MLP neurons of a small language model. Each row is named by its layer, matrix (gate and up: input weights) and neuron, and shows model dimensions 112-175. Each number is 128 + 32 x the weight over its row's rms, rounded and kept within 0 to 255. A neuron's up and down rows have the sign that makes its largest values positive.
Before each neuron's rows, "fires in" lists the words (lower case) most often at its 100 highest values on Wikipedia text that the model never trained on.

fires in: "by", "of"
L7.gate15 [194 121 145  69 117 168 106 129 148 108  80 158 152 142 153  89 137 122 100 134 123 131 130 135  76 116 173  87 161 125  78 103 144 113 171 146 151  65 121 162 173  97 144 141  62  69 151 100 189 128 141  94 141 151 116 150  93 122 149 125 146  97  98 155]
L7.up15 [173 135 116 117 154 102  98 168 143  93  86 111  95  67  81 134 143 152  92  84 127 157  95 119 154 125 130  99 118 130 161 119 142 161  39 156 171 154 173  75 125 116  95 188 167  99 144  81 106 144 160 177  73 136  80  83 142 119 160  96 118 131 153 115]

fires in: "of", "cultural", "north", "australian", "bradshaw", "piano"
L2.gate300 [160 161 122 122 128 123 135 152 159 101 134 135 147  56 105  60 158 125 160 156 141  90 120 152  88 108 201 162 164 176 104 135 157  98 121  78 185 127 114 134 107 107  64  92 115 118 124 100 120 129 178 134 140 178 170 141 123 105 140 121 132  96 112 134]
L2.up300 [121 142 169 172 124  44 142 111 109 134 130 134 123  88 165 152 117 154  90 155  68 137  71 162  97 122 173 154 130 107 157 139 148 138 139 132 142 120 130 117 122  92  82 135 120 101 158 159  89  86 127 127 171  85 121 148  93 136 141 176 130 124 119 153]

fires in: "while", "after", "made", "based", "or", "put"
L6.gate504 [140 117 133  41 137 137 112  71 134 131 114 128 129 109 181 168 105  77 134 121 120 160 151 147 153 151 132 124 143  90 179  72 129  86 152 131 147 111 142 129 129 123  70 154  91 152  98 136 116 152 129 101 147 106 129 105 110 143 169  90 179  56 126 132]
L6.up504 [116 129 106 129 117 157 115  95  94  85 134  61 135 106 101 107 151 113 152 189 162 131 135 130 128 138  87 175 149 184  98 114 118 100 121 128 171 158 100 136 130 114 140  86 124 146 127  69 119  98 135  98 104 131 195 125 111 143 153 109  69 128 174 175]

fires in: "well", "known", "also", "non", "website", "those"
L4.gate211 [203  88 161  68 143 165 124  95 106 104  96  98 158 134 143 181  88 177 156 138 102  94 124 114  92 162  67  75 116 187 101  96 161  88 147 132 120 107 136 137 164 142  96 116 119 130 108 154 131 125 124  92 127 110 102 127 180 134 138 158  86 139 173  78]
L4.up211 [150 136 138 159 132 102 132  88 138 111 118 132 111 155  74 111 144 152 140 138  99  85 118 190 156 139 174 132  95 139 190 102 150 117 107 148 157  71 153 112  70 176 150 152  81 157 128  64 105  93 204  85 109  73 142 180 149 160  96 169 139 111 106 105]

fires in: "to", "this", "each", "of", "one", "every"
L3.gate27 [109 105 118  98 162 168 144 115 123 109  97 172 155 117 111 130 127  72 106 164 108  56 160 107  99 143 122 158 173 184 197  61 103  60 172 165 114  69  90  87 129  93 114  69 131 135 135  74 121  69 146 160 151 159 152 115 117 110 123 174 133 187 143 224]
L3.up27 [162 100 161 132  31 133 117 119 154  65  93 115 139 148 149 130 157 160 131 133  99  80 156 100 120 147  74 175  72 122 145 164 195  98 121 148  90 115 183 116 139 226 174 173 127 182  98 157 187 166 162  53 105 167 106 105 123  78 158 129 169 113 135 137]

fires in: "there", "which", "duo"
L10.gate274 [162 121 144  76 167  93 181  91 188 124 123 147 139 115  97 187 169 139  95 178  99 123  92 197 128 166  83 103 107 131 155 122 172 144 138 132  86 135 148 209 156 139 149 134 129  60 157 123 169  84 159  95 159 179 109 176 127 105 123 129  84 135 128 149]
L10.up274 [162 146 137  63 128 117 188 128 165  95 137 119 155 159 110 194 146 118 138 144 127 136 156 143 101 158 145 147  74 165 139 105 148 105 116 179  80 125 161 176 141 128 103 116 123 114 178 190 184 128 129 129 179 120  65 144 115 155 133 176 161 116 136 112]

fires in: "is", "to", "provided", "helped", "produced", "directed"
L3.gate478 [136 165 103 119 102 157  99 106 137 172  84 122 215 153 169 178  98  68 182 103 141  94 151 102 138 204 118 125 135  76 124 106 131 127 101 153  94  87  97 167 107 120 166 156  67 152 110 193 118  73 110 115 144  93 126 107 101  94  80 211 142 180 107 137]
L3.up478 [109 134 121 137 141 145 149 116  81 143 100 147 175  80 193 162 168  36 140  83 139 137 123  76 131 128 126 139  85 105 102 127 112 101  63 145 153 102 123 118  71 128 138 121 117  99  97 155  88 127 116 109 134  62 127 153  75 102 119 157 145 173 137 130]

fires in: "as", "in", "made", "there"
L10.gate323 [ 73 147 109 128 148 129 200  43 149 162 139 154 178 155 171 227 120 164 132 198 122 115 119  98  98 154 114 164 146 123 141 151 103 149 105 114 135 143  38 124 103  92 127  70 119  91  61  99 137 123 126 145 127 155 102 169 135 175 104 123  56 137 159 170]
L10.up323 [152 119  67 154 154  75 176 130 135 142 111 108 156  83 152 177  85 138  96  63 141 122  82 155 113  63 107 150 154 158  90 132 132 175 145 104 123 149 120 138 158 126 125 111 125  74  81 119  77 127  96 177 129 102 133  98 132 147 123 141  45 177 177  75]

fires in: "the", "early", "s", "your", "late", "his"
L6.gate297 [173 150 179  54 128 133  94 143 166 160 148 132 132 135 186 130 159 116 168 134 123 103 104  95 176 133 127 115 117  78  91 110 167  78 107 102 203 126 103 144  94  72 104 153 134 177  89  79 122 137 127 103 112  92 116 156 117  80 132 176 170  31 132 179]
L6.up297 [192 121 169 102 125 110 121 143 116  81 158 113  85 119 190 139 152 123 115 180  90 137 139 138  74 118 129 164 126 105 127  85 120  78 128  25  88 120 141 110 133  87 114 119 158 135 154 167 146 141 194 135 182 160 125 178 120 152  50  99 175 132  85 123]

fires in: "he", "who", "there", "life", "she"
L9.gate381 [146 155  80 123 130 139 158 114 105 134 168 120 135 166 101 180 152 172  77 162 130 120 102 144 139 136 124 169 165 161 190 101 163 118 100 127 108 171 147 114 124  72  86 141 144  75  91  96 146 111  64 162 101 238 108  94  72 106  83 159  81 119  76  50]
L9.up381 [150 170  83 142 119 115 170 120  86 135 118 159 101 115 126 114 101 142 102 158 165 102  74 126 162 146 140 118  98 162 115 175 120 187  65 109 171 106 134 102 101  94 123  61 113  49 143 137 126 124 100  98 105 128  90 105 124 128 145 159 108  91 144 166]

fires in: "worked", "working", "history", "appeared", "based", "used"
L7.gate226 [135 141 125 111 139 165 115 155 173 131 111 122 110 162 122 148 130 175 104 126 121 100 155 171 151 128  93 163 150 112 155 149  97  86  77 119 139 172 142 147  95 120 221 134  99 131 147 120  82 176 134 150 133 134 121 163 117 111  79  84  83 125 131 156]
L7.up226 [145 152 133 128 122  95 178  92 129 146  84 162 202  63 166 154 117 132 153 122 147 125  94 158 109 120 138 123 156 155 141 141 145 152 146 190  49 153  80 174 136 130  87  86  85 123 124  99 128 170 148 121 134 143 175  76 148 138 126 143 168 179 175  84]

fires in: "police", "of", "folk", "policy", "polish"
L3.gate402 [144 130 120 155 169 140 139 114 154 115  82 131 112 122 108  98  87  47 137 140  78 110 135 161  93  89 128  73 132 121 181 114  98  91 164 111 184 137 144 145 199 145 137  99 129 146 160  83  62 119 131 101 197  53 144  98 125 128 108 169 121 132 127 154]
L3.up402 [ 15 162 139 163 171 102 118 120 100 118 143 114 174 106  85 113  95 181  98 128 130 128 135 119 134 153 118 106 137 165 156 128 151 180  79 193 141 157 103 140 105 104  60 164 155 147 109 120 115 167 170 114  83 180 151 114 143 140 113 145 127 126 163 182]

fires in: "he", "who", "professional", "professor"
L10.gate379 [111 136 132 109 127 147 143 157 190 160 161 101 139 135 102 115 143 152 123 129 118 160 127 107 136 166  91 103 116  85 132 147 117  84 117 112 158 112 136 113 164 162 159  99 153  71  70 133 144 170 136  61  86 151  89 104 166  37  84 125 128 128 107 186]
L10.up379 [152 122 157 144 130 136 121  87  54 193 171  95 219 104 137 159 144 118 120 146  93 146 100  95 103 124 127  87 131 125 130 104  73 102 113 139 146 108 138  59 187 172 127  96 114 144 155 171  56 145 133 127 121 147 114 132 118 135 133  72 155 117 107 177]

fires in: "as", "while", "although", "though", "since", "remained"
L4.gate391 [166 124 114  88 138 161 155  85 174 162 116 108 139 171 122 159 180 119 111 145  98 132 118 131 140 111  93  87 172 139 187 104 133  67 131 139 167 108 148 114 120 108 187 107  62 151  63 132 118 111  83 125 195 158 156 123  82 105  82 126 144 126 150 165]
L4.up391 [176 153 106 162 114  97 132  71 119 144 116 144 175 125  92 104  81 120 158  74 106 158 119 191 123 104 186 143 115 138 131 110 106 120 125 151 140 146  79 145 112 151  87 135 103 125  95 108 115 140 119 148 119 148  94  92 164 165 133 146 144 130 125 120]

fires in: "at"
L4.gate127 [152 121 167 102 157 144  78 134 140 154 151  84  66 124 153 125 131 116 132  81 167 124  79 117 133 188  78 102 134  85 139 151 169 101 103 125 154 111  87 135 135 121 143 140 115 135 112 118 200 159 127 132  75 129 109  91 151  87  53 119 120 120 142  77]
L4.up127 [ 91 129 151 151 115 110 132 166 134 126 125  99 108 149 165  56 134  43 198 103 121  85 179  79 151 190 119 145 185 114 123 129 112  77 160 122 163 148  98 109  84  95 141 173 132 164 181 148 147  82 142 115 148 163 127 138  85 185 171 167 117 132 115 133]

fires in: "at", "near", "cold", "reach", "nearly"
L7.gate337 [119 100 190 136 121 173 115  63  75 140 131  81 182 112  92 136 203 125 128 163 100  41 173  67 114 107 103 123 119 123 120  59 144  72 122  97 158 119  46 147 159 131  87 102  84 160 130 124 130 116 141  97 106 139 150 159 135 142 115 123 142 122 122 148]
L7.up337 [133 132 154 122 104 160 111  96 122 180 177 128 118 127 167  74 203  84 149 147 130 145  84  96  87 212 119 113 100 109 160 122 127 155 168 132  78  93 103 125  95  89 133 105 147  92 136 148 188 177 172  71 156 128 182  82 133 135  96 106 173 151 145 140]

fires in: "as", "appointed"
L6.gate172 [172 122 119 195 127  90 188 114 154  94 120 182 170 127 170 136  80  95 140 151 159 122 109 145 114 119 110 149 165 109 131 116  96 141 119 106 167 135 209 135 119 168 160 178 113  90 165 139 119 128 124  81 122 106 138 138 130 173  59 155  91 158 137 125]
L6.up172 [138 147 204 145 114 150 119 130 150  88 186 119 171  92  95 120 143 171 122 161 154  94 181 119 118  83 150  83 158 128 134 142 192 131 111 108 196 150 115 127 155 115 175 131 144 139 175 103 116 140 135 163 131 126 117 160 117 185 151  86 143 126  88 147]

fires in: "since", "until", "from", "however", "and"
L6.gate335 [129 135 139 115 161  55 163 107 109  82 131 114 170  99  90 201 123 143 137 145 128 133 105 123 123 153 143 122 144 111 193  99  47  99 113 121 178  92  68 122 126 137 123 158 182 105 179  63 123 160 111 108  85 166 142 128 153  94 133 117  94 128 122 153]
L6.up335 [156 157 133  49 110 145 115 116 120 138 130 174 103 102 145 164 155 120 130 109 106 128 139 140  69 112 160  79 140 155 140 188  58 100 105 122 125  84 161 112  84  99  57 141 144 109 180 109 136 156 163 117 133 168 120 153  94 132 129 149 141 150 129 155]

fires in: "for", "force", "forest", "former", "of"
L2.gate372 [162 120 196  79 140 143  78  79 177 172  82 120 157 149 103 149 134 125 111 193 127 150 110  92 154 168 147  59 186 140 134 147 153 103 104 102 121 150  76 180 160 125 105 118 100 116 102 111 150 118 127 147 114 192 147 165 160  85 101 152 151  99  66 143]
L2.up372 [155 128 172 119 170 108  52  97 105 139 136 110 151 114 126 134 148  60 108 130 113 141  81  79 130 120 152  93 148 140 104 128  88 124 153 175  84 107  69 125 145 113 130 140 150 145 124 169  80  97 150 163  98 149 132 154 157 102 187  99 139 105 107 147]

fires in: "of", "by", "and", "at"
L3.gate201 [112 172 170  94 167 161  70 154 218 122 138 172  95 125  77  92 122 113 134 111 149 124 104 147 108 136 128  74 116  81 148  33 112  93 197  99 108 134 106 154 105  93 109 155 116 167 119 119 149 111  69  99 162 144 106 151 138 120 169 124 100  90 123 211]
L3.up201 [162 164  95 143 183  79 131 124 107 155 149 152 111 101 116  94 101 163 142  91 149 123 117 161 232 151 101 114 114 140 144 123 119  86 150 168 175 126 140 122 133  93  95 164 144 149 112 127 144  79 124 180 156 167 128  81 132 153 117 161  94 112  58 108]

fires in: "as", "in", "on", "for", "the", "from"
L10.gate192 [166 119 134 126 114 187 214 101 110 146  97  96 157 136 179 148 162 123  90 129 151  90 196 127 114 163 106 146 159  93 128 119 124 113  87 145  97 118 102 156  88  74 103 176 139 137 172 150  93  58 135 128 108 112 137 135 114 123 148 106  81 191 153 138]
L10.up192 [163 113 121 189 110 160  92 149 181  95  27 121 116  97 113 176  80 105  81  42 176 145 158 163 120  82 156 141 139 142 136 105 156 107 138 109 147 124 223 172 113  80 104 104 125 124  86 137 123 124 167 116 132 125 154 145 112  93 125 133 173 175 147  51]

fires in: "he", "she"
L2.gate233 [154 115 110 121  96 165 160 150 114 148 156 100  90 151 122 146 181 123 142 210  87  69 110 104 147 143 121 151 133 137 146  81 191  82 134 146 152  71  62 100 178 165 103 101 114 122 108 137 144 119 105  90 104 120 166 126 118  59  98 143 126 154  64 126]
L2.up233 [145 129 132  79 111 168 180 108 150 169  83 132 163 149 129 119 130 160 103 125 129 169  94 156  37 139  72 140 183 152 101  73 137 155  74 153 157 134 161 127 136 112 149 130 111  77 151  91 101 154 113 141 138 129  99 137 146 132 141 113  99  77 123 195]

fires in: "at", "on", "taylor", "united"
L3.gate440 [184 125 184 138 118 147 150 130 164 134 141  66  82 145 115 214 122 126 128 165  91  80 114  78 172 155 128 103 156 122 139 159 114 111  86 139 111 153 127 169 141 141 133 101 101 155  72 149 149 109 125 142 122 175 137 114  90  87  61 177 135 103 122 124]
L3.up440 [151 125 169  88  98 129 150  97 121 154 156 129  95 132 123 118 115  62 145 125 169 106 113  87 172 142 201 111 118 134 144 146 145 103 120 227  92 114 118 121 127 137 112 124 103 143 161 161 134 103 155 107 105 121 121  75 144 117 124 126 169 101 146 111]

fires in: "south", "east", "west", "north", "central", "southwest"
L2.gate351 [187 125 166 140 141 154 124 157  91 135  66 136 163 151 110 115 142  89 134 138 134  74 187 120 101 105 115  94 105 125 191 150 142  81 135 133 165 185 112 158  88 138  96 103 195 125 127 147 149 178 162 164 193 151 177 184 136  83 111 145 129 108 106 142]
L2.up351 [119 194 140  30 110 151 168 225 144  94 100  96 150 114 114 194 121 126 117 186 119 104 122 122 138 187 132 114 142 169 147 129 105 145 115 146 129 144  65 113 115 135 119 154 125 186 133 131  65  86 199 132 129 159 177 136 160 131 115 149 124 123 119 119]

fires in: "named", "as", "called", "of", "stated", "or"
L3.gate73 [173 133  99 156 122 140 127  91 168  62 118 157 151 170 120 120  97 136 118 138  83  64 138 128 127 216 116  99 210 127 123  92 152  99 111 118 164  69 103 158 105  57 121  79  40  91 132 117 138 110  79 146 211 141  84 121  84 137  76 152 122 159 171 135]
L3.up73 [127 159 161 119 118 178  94 106 136  88  85 195  97  36 132 207 149  67 110 207 122 155 127 104 150 203 144 149 137 193 120 149 114  95 115 117 130 138 173 113 153 103  97 148 146 118 169 154  80 125  98 153 171 158  97 116 127 119 139  96  72 198 167 139]

fires in: "to", "before", "you", "helped", "pld", "instead"
L2.gate349 [101 128 118  74 109 168 130 144 140 134 105 139 164 115 135 155  88 153 118 215 134 111 153 128 113 133 153  82 142  91 174  94  99  76  73 103 126 137  98 160 123 146 166  51 148 114  96 126 137 106  70 160 135 188 148 139 131  77 119 173 107 169  87 134]
L2.up349 [159 123 117  85 112 114 127 139  84 130 162 112 171 112  91 112 140  85  71 150 113 111 145 106 100 108 146 125  64 105 106 146 144  75 132 153 175 128 164 111  91 128 107 120 148 128 163 130  54 135  94 152 134 161 109  89  71  96 157 101 168 136 138 169]

fires in: "was", "were", "as", "remained", "continued"
L7.gate104 [124 109 166 142  86 157 167 132 158 195 132 171 127 180 147 146 100 134 136 123  85  82 151 151 137 154  96 125 140 124 170 126 125 119 135  58 136 136 115 152 125 110 158 131  96  97 101 114 138 152 113 133 127 211 145 117 164 119 128 113 137  65 101 162]
L7.up104 [165 107 144 100 123  72 163 137 120 179 153 170 127 151 114 159 114 141 148  80  38 147 107 158 132 112 129 144 186 166 143 175  98 153 150 136 150 141 140 105  98 117 147 106  77 173 130 160 160 167 144 177  42 193 106  93 163 150 129  88 120 128 121 105]

fires in: "medicine", "medical", "politician", "medal", "media", "political"
L6.gate22 [148 115 120  97 103 135 102 141 108 148 139  92 149 155 211 162 156  92 168 108  90  93 151 129 101  71  99 117 122 112 233 133 146  99 120 121  78 144 158 134  97 110 112 119  61  96  87 187 162 108 149 150 161 128  93 134 163 115 142 138 130 158 141 157]
L6.up22 [153 159 114 189 151 106 174 190 138  93  87  88 175 180 171 115 113 151 154 136 157  78 102 143 137 159 152 128 137 169 133 163 158 162 155 178 114 111 137 153 112 117 126 123 111 110 114  79 144 131 141 106 138 123 121 105  96 157 144 170 150 165 155 110]

fires in: "of", "an", "in", "graduated", "taught"
L7.gate478 [149  95 136 138  99 134 123  86 114 156 114  46 165 143 111  89  98 126 110 169 119 129 130  96 159 146 145  87 103 157 103 171 148  74 124  74 124 131  58 141 162 130  83  78 131 108 171 137 149 112 101 124 107 143 126 127 138 142 106  98 109 167 159 208]
L7.up478 [178 119  93 169  78 171 174  74 113 145  71 109 171 127 139 106 106 100 105 187  82 138 144 147 152  82 137 101 175 102 132  90 106 125 130 130 100 150 112 100  90 113 124 123 116  87  99 150  52 148 142 162  97 131 152 121 122 100 129 121  27 106 102 131]

fires in: "after", "little", "wilhelm", "once"
L3.gate177 [165 131 145  91  68 141  96 130  95 148 125 139 136 120 167 153 142 157 129 204 167 162 126 118 149 162 143 163 125 121 127 119 152  70 131 158 130 157  50 125 127 126 123 160 165 125 144 163 150 109 101  86 180  99 151 110 139  86 152 126 104 108 145  90]
L3.up177 [145 169 146 107  88  58 154 160 117 127 123  91 122 105  99 180  95 141  55 174  90 159 129 189 131 128 104 140  79 200  92 144  60 114 174 146  80 164  76 130 147 134  82 112 100 131 169 183 182 155 162 107  78 137  78 104  96  99 120 136 156  94 127 123]

fires in: "had", "of", "were", "carried", "are"
L3.gate282 [134  96 140  76 126 134  89  61 106 138 146 141 158 148 105  59 186 108 151 167 146 147 130 106 104 155 134 109  99  83 148  74 186 125 153 139  92 164  95 140 172  78 135 145  35 136 118 121 135  37  94  86  81 182 166 100 118 134  90 167 103 127 149 174]
L3.up282 [143 156 133 125 187  67 120 121 107 148 134 123 128   0 140 173 155 116  65  85 129 101 110 139 164 183 122 136 150 205 146 121 138 121 115 121 133 165 114 145 137 125 146 157  80 114 125  88 108 144 140 117 129 117 140  84 173 145 183 136 139 149  92 111]

fires in: "this", "that"
L3.gate287 [101 112  67 154 197 161 160 136 172 125 129 127 145 135 135 178 130 146 151  79  97   7  97 141 153 133 127 159 131  94 140  80 131 130 101 159 106  83 108 125  93 104 110 108 106 140  99 120  94  88 174  89 119 125 104 138 173 103 129 117  82  90 117 119]
L3.up287 [143  71  98 123  79 117 133  98  62 153 155  90 125 145 159 162 122 191 104 146 125  96 153 163 122 113 117 174 133 145 105 114 145 153 105 114 121 145 186  91  99 110 150 134 112 111 106 111 131 103 170 118  79 150 125 139 141 127 142 153 105 145 100 116]

fires in: "development", "south", "north", "urban", "passenger"
L2.gate453 [150 169 103 115 103 183 113 161 136  91 117 143 139  98 123 140 125 112  93 112 111 112 101 114 106 108 149 122 123 117 196 188 102  77 126  83 164 116 157 126 153  96 129 172 168 130  36 128 123 150 155  96 179 127 164 150 110 109 159 141 111 101  68 123]
L2.up453 [106 142 140 105 156  49 145 140 105 132  74  96 136 203 111 113 168 139 138 152 184 139 165 142 170 173 134  76 163 195 124 119 131 126  90 190 105 127  98 110 101 121 156 125 170 123 128 171 124 160 189 112 118 164 133 160 161 104  95 144 142 148  99  62]

fires in: "both", "by", "private", "certificate"
L2.gate116 [133 152 182 138 142 116 116 147 155 174 157 131  80  85 156 136 133  85 137  80  83  85 127 133 193 149 120  79 156  88 125 213 171 113  71 113 180  97 121 133 115 101 134 100 122  66 114 148 154 116 125 103 121 205 127  85 100 108 183 146 150 112 140  91]
L2.up116 [108 107 104 120 135  89  93  90 112  61 105 104 102 157 132 139 193 139 147 178 125 103  88  97 185  95  77 135 142 155 117  88  82  97 102 149 122 162 172 110 121 132 107 155 132  87 137 176 139 140 122 113  76 138  86 140 129 120 135 124 150 200 112 168]

fires in: "there", "it", "much", "of"
L2.gate256 [140 178 118  75 115 113 147 140  87 137 145 165 130  79  97 136 133 105  82 139 124 142 165 105 163 136 165 137 127 114 154 132 130  53 164 167  74 120 109 183  79  94 135 116  94  83  92 120 124  67 123 109 139 119 154 176 138 120 103 114 110 177 105 182]
L2.up256 [127 157  89 110  74 116 117 123 103 103 172 169 129 183 117 156 116  88 106 115 131 106  91 101 101 100 116 177  89 124 166  93 109 156 150 130 107 186 117 155 213  83 111 165 120 120 130 153 115  90 135 139 115  78 137 158 159 124 130 136 157 166  81 152]

fires in: "on", "thomas", "against", "ontario", "sexual"
L4.gate260 [166 163 119  99 100  93  92  98 146 137 126 147 177  97 114 155 127 109 162 117  83 115 114  73 195 145  89 129 165 140 117  97 139  57 106 120 121  75 147 129 171 141  86 147 135 134  98  96 157  89 122 113 121 185  67 100 136 143 138 147 133  88  85 145]
L4.up260 [151 182 160 160 138  83  87 175 132 140 153 119 142 101 150 166 148 117 117 124 167 138 111 100 131 102 112 150 169 171 136 157 174 126 108 141  48 115 132 134  96 110 121 126 176 143 110 143 167  82 119 156 103 167  91 103 172 171 138  96 193 111 102 129]

fires in: "to"
L3.gate450 [111 182 143 106 114 169  92  67 134 117 171 115 137 152 178 178 155 183 161 134  75  76 130 151 140 125 147 111 145  88 140 134 149 131 127 115 174  89 133 100 160 149 135 135  80 142 128 176 163 130 113 138 141 158 125  82 122 101 122 122 152 111  99 168]
L3.up450 [ 94 136 136 135 143 158 101 120 107 111 141 126 117 125  77 166 113 147 109 130 118 143  91 162  81  59 103 168 104 150 130 135 181 111 113 115 159 143 153  92 112 117 196  98 132 128 153 110 134 110 144  94 127 174 129  99  79 107 105 111 168 151  74 135]

fires in: "s", "his"
L3.gate98 [167 123 230 133 114 155 161 147 183 141 129 126  90 166 159 156 151 125 123 170 115  91  98 102 132 125  91 122 172  89 141  94 145  68  76 121 114  91 127 143 133  93 107 104 106 143 145 113 151 160 158  69 148 138 126 132 119 103  77 138  86  89 135 147]
L3.up98 [130  73 153 130 108 147  90 142 150 172 124 145 113 163 162 130 148 131 118 114 164  87 127  79 168 116 173 165 115  98 100  96 121  82 102 140 117  75 153 105 147 126 151 107 171 112 148 127  59 103 197 102 114 132 148 120 155 115 120 110 109 126 201 170]

fires in: "to", "among", "on"
L4.gate239 [131 200 169 155 155  94 168 111 167 119 120 166 114 115 145 119 154  90 203  83 137 116 174  70 196 124 114  85 114  95 103 123 192  97  94 130 123 133 152 101 152 113 135 136  66 136 122 130 104 113 112 120  88  72 115 177 141 136  83 173 156  76  48 195]
L4.up239 [149 108 124 189  44 131 116 122 123 125 112 169 143 125 173 140 112 140 125 110 131 128 114 100 154 122  85 115  70 135 171 147  89 160 105 147 114  98 118 139  77 127 106 104 177 118 131 143 202 140 145 139  96 112 104 172  84  90  47 131 182 108 100  88]

fires in: "her", "his", "whose"
L3.gate158 [122  93 139 122 144 151 178 138 172 184 107 173 118 119 163 143 187 108 118 132  74  97 115  72 152  79  81 141 109 113 128 101 121 124 138 170  88 117 101 159 110 113  86  62 141 128 132 113  93  95 127 107 128 120 178 138 180 102 156 138  96 138  93 180]
L3.up158 [188  80 136 158 154 149 155 106 186 129 112  79  78 123 146 155 178 146 112 158  75 112 127  79 118  84 141 131 166 146 189 124 141 112 119 123  99 108 146 119  94 138 106 138 119 168  99 162 127  91 118 107  59 149 137 142 112 153  79 131 113  98 146 100]

fires in: "player", "stadium", "football", "race", "tournament", "play"
L4.gate331 [118 104 152 127 154  89 159 120 144 122 163 122 152 130 157 139 217 211 142 140 129  96 119 128 107 153 126 139 110 163 151 116 179 100  67  99 121 183 143 139 154 150 154  66 104 159 129 123 130 138 133 124  86 161 111 142  89 118 154  46 168  94 110 159]
L4.up331 [114  84  67 129  63 158 105  95 151 120 117 158 169 133 178 154  95 117 117  78 134 120 114 133 114 102  96 168 188 157  72 114  97 149 111  87 133 116 104 156 116 142 153 124 166 160 143 141 117  97 149 133 108  98 146 144 132  66 133  74 101 142 177 145]

fires in: "research", "education", "material", "hospital"
L2.gate249 [109  91 135 124 137 130 195 122  69 116  94  99 141  85 164 108  46 140 178 130 144 118 119 123 167 151 109  91 119 144 174  76 142 151  81  94 177 139 143 151  67 197 144  98  92 215  49  33  78 132 179 121 119 106 164 131 177 132 142 108 157 158 106 100]
L2.up249 [100 107 178 151  77 131 153 137  88 210 164 184 117 141  99  89 163 174 178  94 120 138 100  94 191 115 136 125 126  78 134 133 102 163 111  73 110 122 131 120 136 134 161 129 159  88  98 128 104 151 107 128 132 165 107 139 234 122 176 156 122 146 164 155]

fires in: "to", "for", "according", "with", "like", "in"
L9.gate41 [164 141 204 144  80 117 125  78 206 150 128 175 124  84 177 110 119  96 141  87  99 114 131 126 176 107 171 120 179 127 138  72 123 114 128 162 159  64 108  95 182 111 148  91  66 136 136 159 105 121 110 137 109 139 118 117  94 123 128 106 118 136 101 154]
L9.up41 [ 94  93 147 109  72 166  92 119 142 110 168  96  83 163  83  97 137 121 178 118 189 104  86 131 134 149 160 127 123  95 167  99  87  96 151  61 158 111 156 127 127 145 145 146 124 124 119 134 178 161  89 166 141 124  85 117 140 118 168  65 154  96 134 129]

fires in: "had", "has", "they", "have"
L11.gate157 [130 138  76 157 162 103 180 165 156 200 115 145 183 158 115 164 122 143  72 111  89 128 114 172 180 145 127 187 133 123 122  76 112 216 116  94 151 188  80 142 133 108 140 109  96 160 111 125 153 150  78 153 104  95 139 123 125 134 115 123 150 139  87 127]
L11.up157 [111 104 168  93 184  37 115 132 146 123 118 111 141 107 120  86 101  87  88 146 118 134  96 171 124 134 139 156  91 129 114 143 116 178 188 118 131 105  89 147 158 133 131 131 129 171  78 187  84 173  97  95 111 129 222 157 117  92 172  91 141 109 131 132]

fires in: "as", "of", "above", "on", "at", "upload"
L7.gate507 [168 118 141  91 137 197 130 175 170 115 144 151 149 108 171 120 213 182 155 170 158  91 127  92 203 166 141 117 125 121 116 155 142 142 100 106 138 107 121 165 136 155 148 155 159 167 152 114 164 115 155 107  99 132 131  72 150  50  73 177  76 166 132 122]
L7.up507 [123 149 121 173 181 133 100 110 113 105 165 120 166 132 111 169 121  86  96 159 112 121  88 115  92 125 115 135 119 160 116 201 116 142  81 160 100 122 123 109 120  92 171 136  95 155 119  45 112 139 146 136 117 150  84 160 131 199 105 135 114 113  85 124]